From a checkpoint of a small transformer trained on Wikipedia.
Size: 11 layers, width 576, MLP 2304 squared ReLU, vocabulary 19531, 55.5M parameters.
Training: 441M tokens, 3362 steps.
MLP neurons of a small language model. Each row is named by its layer, matrix (down: output weights) and neuron, and shows model dimensions 368-495. Each number is 128 + 24 x the weight over its row's rms, rounded and kept within 0 to 255. Numbers have three digits each.
After each neuron's rows, "raises" lists the tokens whose logits its output raises most directly, leaving later layers aside.

L7.down2165:103143120182133097178126123124147158133135111105135111124103139081126135143121122138110136105129112134111160168113129128117131085123055134144118124050109146149115139138122157105132107114154183093125120151125125144140101143127132135136127147133121117147113128111152172140122087126146179130156153151113129117075099139102154111128139132140140094134108111110174148083121130137103148113166
raises: "back", "age", "age.", "over", "ages"

L7.down1817:107197119157124148113118086100068152167134158148135139145117142105130117110133198149090140169120161094112134137124098135115130134068126119147122118096141088112114104120131175148107109102144125135135109126078126159170066116140144116161144127143106141117132161093109144137126122125151119146178078178120135132138125109128092118113185133111110140116085087147140110107125155146110097093145
raises: "ing", "ing,", "ing.", "in", "in,"

L7.down494:142121132106153133148172167147120135130168182164120106122151143128113077115119106088091108164102138143171139136160125196107116110121143109163180081090131071065153137127122122127131118137095116135154145113160148136153119128119114123136143142129097135124094168115151136134110175105135120124144114129124104117119128119115133139135154099110114106088159109142118169125129128104110145112137
raises: "less,", "unch", "ones", "less", "range"

L5.down2131:100124156126093091092151092125128135126108095132141127131139114138134099092136122131099128125140161124131121132118138255154141154128155106141107077129116130163105124129120170129149121155149094129109133148111145131129168112168125145104184177145133117129144128114134116151110137130082132144144082109130142100157075139154128116106101087158133126124126107113131135119133152154136137106101
raises: "==Description==", "==Plot==", "==C", "The", "=="

L7.down1309:134157121144128146111157094166154117126125119137129158082154112120123149149135135127113170108148140145162100131126132123111133158181137112128147108169131127116101143131140096098100181150147087133125113136147107126132140131143124152113107111127136156210100114137119126126091127060113125115130127107122128091141107094121130147114204088174143119113143122115131162144115091095116130100125
raises: "ate", "cast", "ed", "atory", "aries"

L5.down2045:119090137133167159114172158121118134183158104118170188107105136107148169103155098119113140145099158105154144106137101130151094111102135109142109127129124088117104093134149091130085122085143125123160166159102122120098102159107125150114148112112120103126134104142112089147131143118133141138144112144140169111063123139118144093094149162118133079137170145122131150140135146107105122125169
raises: "rem", "al", "ra", "als", "re"

L7.down220:119136130108115170112110125148118162110126112058150145133107112130108139102144151118116148168109163106132110158170123255129137176095159133170106104143127123134100111147105153146118083050127134146152123116115123119136124127122129159138090152126146143136151112095129135157084126124143167146109127130091134097131144138119134127120136118112142109146119139134120143125124078101147104164149
raises: "/", "/)", "ju", "mo", "ə"

L7.down1507:152172127103136131150166151117121088174162142105073090119155120122116113131126150110125100095153126148135092169131142223148094131091128141134106092112130103157111135136080098139105130141142110114123100142136127119117139128195110136178155144080102120114064147117160138135126089096111091137112148159120108098128120135166119123123134188110113133130145109126140092163138182130138121158109
raises: ".6%", ".3%", ".4%", ".7%", ".2%"

L7.down397:124146110113111165150107159158144116131160153141139170113097108110148154119165106138068150121107137126119116115128130115108120101109108128100186119140116131162158127171089151157123122095124164149170131101076134119163127106120108133107191126117147111146136156122127141115118118104108125118105096134122123134141109110107131131108122145099152140176174119140153118122124113152122130114121
raises: " Year", " year.", " year,", " year", " peace"

L7.down844:134057180157099109141119136112126124123126145123137123135099148114106121134130143075115128138095129114137086154135116095142116139115145110156104124120121118118167097172127094135126114137110118118137064161132101193183139113123131120122147131125130158117143116154106122132114102146073068173131121099153108092106139130146119226142143116091091107174095135117129120082155095169138138137171
raises: " earlier", " later", " early", " typical", " 1960s"

L7.down1733:172135126132154132154123152129116127158141141137110147118097156085184149097089136114113117151139126084154058158126098111142142157150132095131084116159179140175122132151158134137097135109124170152192117122098122150133115108158145105118118122142116126128113116128153125139127133114127130099093139134097125156146102112128149150154159181134115143111087069148161150146144140118105151134133
raises: "m.", "m,", "l", "m", " ft"

L7.down2002:138117164093131131107113115077122130146094093098119120130118140153150130152091102142156103119086130112099152112138117118148139143110097102145113116146095176122073148122086099125114146124180122143144138148115153133124113117143131122124122137130115116116118134145099099144100116117138102094126146132126085108148125163105105133141149154174082114134115126137123132125125088108121138092089
raises: " why", " for", " £", " what", " how"

L7.down558:160100121147115114154155122171126111115140174124104085140110086115146126168179128148104100125138121123104150174097093150155117162136137105094156156150117108114155116109137116167133101116128163110122101115135116141097166081171103120165111086117144113145136161101125106124134078097149145162127106138103176125130101160114155142113145144119130152120092105109147124111126169168164135171112
raises: "ard,", "ry,", "ard.", "ried", "ries"

L7.down2208:143105110148094120114116168119086154104096150133132139099114161126120147142127080152147145146153140127146129098150135165081138101189114165098130181122160159112133113157127120087124127118125102137132112142132104147126098065144103130171097122116126153087101138157150107095111108126125131096130131126116156173118125132101121140094089100158127164116103090138119118137127151114110105085138
raises: " ISBN", " publication", " published", " print", " copy"

L7.down1662:149153172121130131136118141098089113115120166148193121107134116127132136048122119128183104128103082121135120128074129111135089149084104126131113126121142104165167108129114160154181123131096136100100102143166105115145130121128120177147114148164099148118103109119137114125131140106112168128133131148112099134153150142083146139091151141110116166103116163135132123137121131130122079130120
raises: " including:", " such", " particularly", " most", " typically"

L7.down1181:095148144085107158153122158157174121135157111130087162107099159116131119136110110118133152116139127116127133143069131134116131144112135135097147098106149139142125134142102105082102152144129109104111154080126149121130148186129144144131142097100097120150113128110120162132151134105093132139149118119147127147077133099128075094120124095133132131178114129126156144210110118198138104060133
raises: " team", " Team", " teams", " Teams", " group"

L7.down1993:115143060131135116150162145101150101103120101105088110142162126160126141138141121133119101113115180125078172123154113094102158147149127166110174117110157137106107106108133143159160137153157098190130107120094156117144115125129189127138144152106134114136133066119140117119115129109155098113126159156090199145112155117122116096174134127120120147112112155123167098154166141098105093095185
raises: " significance", " reasons", " size", " dang", " use"

L7.down2190:150114105151136109110087120083132149134102159123129095133125128118107162122119149120138159153107122094149132154140087061128111154104102122121125140142110118133114102099145129139104123086127130139057098116121203125178097163097096117132130141112111138114155136170161115147164126049137148142129155130143119171123149089119118115144152116106067126112163098114086122130129136133126102124113
raises: " Campus", " campus", " University,", " University", " University."

L7.down1946:140125093124103125153148109102128123151144154109132150103118099117127118105200111126147116106125138122165121123175159131120153138129124129158136130128121131159121086122098103104120123109131123126144117155171117169119097143089123144150131121150163094112128150123129093119139133110118136094112134110144147096126130118132096101143132192103167136128134126129126175117116142111153149173115
raises: ".", " as", " due", " but", "?"

L5.down1044:162126129127133139108117117141122114162157114138114120132154128146098117138108118139161107139073163122106137131133150090131192136137158132138114105116147103089152085129090187110102142141168156149128168132170105152126110088122111133120177122110141141065109099122125114131145129146129142145123152109156131172112113133115149132085137154147108119082151130107116112160072138144096136140122
raises: " least", " present,", " all", "-l", " rest"

L5.down1639:153109153108093148153122086078139065134119110112137089153149135151151107100071142109112103167104143148127143109151148143110104091155134138108097128110130143165135166135041124196106080120148150107137147149087134154166097174148140136098124102091137186091112110119107142127099104129141102101145117121115143130126144146136136096138143105103146126141164107102124120147153110136112168110120
raises: " Championship", " Tournament", " Union", " Championship,", " tournaments"

L7.down1539:153105105138131111159122146190154131121073126131144140083140091120103145111152131159124078125115129141139154134122101171136108045130138139094119111119091107128120127142118109125116122147124078125156055109131144126099113137128153095159098144118163130162112105128132130107099138106123180094112133115116131126161123107107104123108148094175186125114145098107144199154148140100148141136117
raises: "less,", "ous", "um", "ium", "less"

L5.down151:121151128106150127109125129091148146131095104107108120060163168144132156128116121109156185118142090132096154165151136159168116112118113121134125094127116123129152122130147151086133108162130132150134094140117110137097153129157100133089150121143107112116111137125166130135134087124145109169154120108129116090131082163128161120119109122125132128144169140129147101107149132132131123140142
raises: " Egypt", " Sweden", " Greece", " Iran", " Denmark"

L7.down1563:096120140113121128151127131093149153129151130134152125106105143141174130125130142127158132093121109135146149110122114118122105122127131118139153156120126112154121141109116077127115153133127121136120104114152152120115130074088094111115115113153148082127149116111113128146129115112115150162163119125148120119128140159144158097107120135090125080099083136126125163108063105155103110101129
raises: " II", " II,", " III", " IV", " I,"

L7.down46:129141118144151131145048106112127095112109134136158174143135101134152131123113098115120139094127110145121111094148110132093103088120080099169134131166115133093134077146085105114099180129125153123115090122116188087176123113137150120128119153141127110106117137095136198164155117082101141117106107115112131149144139117167142133175117175123134101125123161147144125119111140123130088143161
raises: "om", "oms", "ishing", "ary", "oming"

L7.down936:139146119169174114129129156114135115119127121146149174098122155128145122152100160138133136084122113151142114116099102101117108075123158113134078162141130102143101166149127158120152144146132161133112111137115137154110116117158141175111144133159165122131103125135117115136153137078137137131135179138110137141131133078121132135138129108144155146102151206165132137144097115132100155152117
raises: "th", "th,", "ely,", "ly,", "vel"

L5.down1940:171123166127118136128155112131133112169115131133130126171129113122131084113176137131108151083108140119132092098166118165142175099122118110120127105146041122093149116145148140162116137144121148117126139114147154152141146101151119122111078153144123110106116139094134140142126097128108162099138078131125123143099121121155111126134147107134109137141127119149159113157132096152177121119108
raises: "ough", "in", "ree", "at", "ose"

L7.down329:141131094147111113178145111148106104118148063145134094118130160120170162129133106137129144132159123111104109189075114178114133111133118109140093125114135098155108151143138078153150095121160151112144104121186127116131115147132185083108118109140078113120118092126150095142091159145133096140155107127133141100116106108122107135112131131156118153115115122132131149153135137195102146117142
raises: "ym", "age.", "age,", "ey,", "age"

L7.down512:168126171176101103115128130177125159172121087096148130128085135108154135092133155138137101164132133104104114123141121127136143140122137108132111151135120148138124123139136117079097148160134089136108113131118103152117138134130126073140112115117124123166108112137132133120184138169137115126133092154135115134130136112120164107100145102156153134165074087149115136110172142126100172120128
raises: "sh", "p", "ps", "mp", "es;"

L7.down1594:137133132119081146133099121122088118133118156105095126160067150131101153154134140117159092110119136075122135147129127121095137110154101116125118144159146120112149149131084193106170131120054152160127137114138134154094151107148145150155092109127120141097134109154175134089124147119113147102121137126132091125154105135152166072139139134143115126174126096056165123133128126159118134134146
raises: " all", " respect", " exist", " merged", " are"

L5.down879:114093135131119112154137185067156143145140122152163179179127089151109145112169153112036142141158126131133141110146147099129149120128143102133151121125115139131080120139092121124164142142118117163171150152118109117141111115105116145147079140165143153150125170122118143104115102147126123069144147126090124138129135125119146145091110147080120162140138188147113123123103107111118139108099
raises: " Year", " No.", " Country", " Date", " Region"

L5.down737:103109162132128170162114102088140132133129150115129178125100102127166180130145109113101130097119144094148160120095122075132148109128122128158113121125121148114104153154105139095169123113136144141151129112101089120083122116104112165123142123129172129124136099139096171173122122135115131113117122153194135124123136111136142140126140137171141143106133090110053120147138116127107117104068
raises: " of", " and", ".", " towards", " and,"

L7.down1983:138142122137134139109146138150132167093149122103143140134057140133098099111146103148098060128123149168058135146125110082101154123102168115113184096134145098136143162098103144153187114091145175153107152157132150162149149161112120096125183182128126109098128110125092123151176150101147118113101145140181102087118140052125137132141113172127139139158101106115094148137134108119095139119143
raises: " Christmas", " year.", " year,", " winter", " summer"

L7.down277:135142098144136104136157120166162163170129147117118157099070133153166131105153130145123171077114088128124119110150122145130128107128145167116130103113113143115086163116081121133130094135123094121139108129148164159101129079136117074143121167128133126179132147177150136177099091121138087076118086138157104113093165103123158130120120139143139114113174097162083108132134143116080114120091
raises: "ja", "va", "ga", "ña", "v"

L5.down183:116073133123132127118101159154107124089116145150174131110124140166108151123133127129128146160151157096110124173149098188142103122153140131123129132100166171110068125144156143116127111118106095120117099139144134114095153120086138118142094105118144078130099138154148178097155113122144082149129157119117123111144128117121125139113152121160093155140176086177153112141132141126159137088139
raises: "ebruary", " (8", " (born", " (13", " (18"

L7.down75:114104136146097089104115139126118131128100177132115105140120180109104117085165203152172142095106164164101121088129153144142112161108070123116125118155129126108143131127116086127164111106165139148082114139133156119133199102125130104147106125130120119087106154123108115145134140164144115076114099121125100119132084127165117118115116134144117153090062108171139167131143115113158131114131
raises: "ner", "nes", "g", "ger", "inson"

L7.down1926:133099124150162106137173117051107097137141140103129095154123127120141091103116103127086159110151145114118151104158132119105147099147142144149140120135122144155119106120157144128182160062137065134106146131110138096138161126143155135146134113129131121116108148162128135112117129106158123132110116148123120116155070065161137127122133147118173146102093166115121153132154120153102119110117
raises: "%", "–5", ".9%", " minutes", "–8"

L7.down271:132113146102091109118154110149080139150131132122157106156139132131163137111120103127121117122166150133096112096137108097132140113141084082135120143131147159123123148122100119141113123136147118123106096046115130108086123108128133124139081148077146160111159195144093141129140111152113144090121111109094066152133111121149110159130165097136176101144126165126159185101184133085174125108107
raises: " if", " of", " to", " that", " they"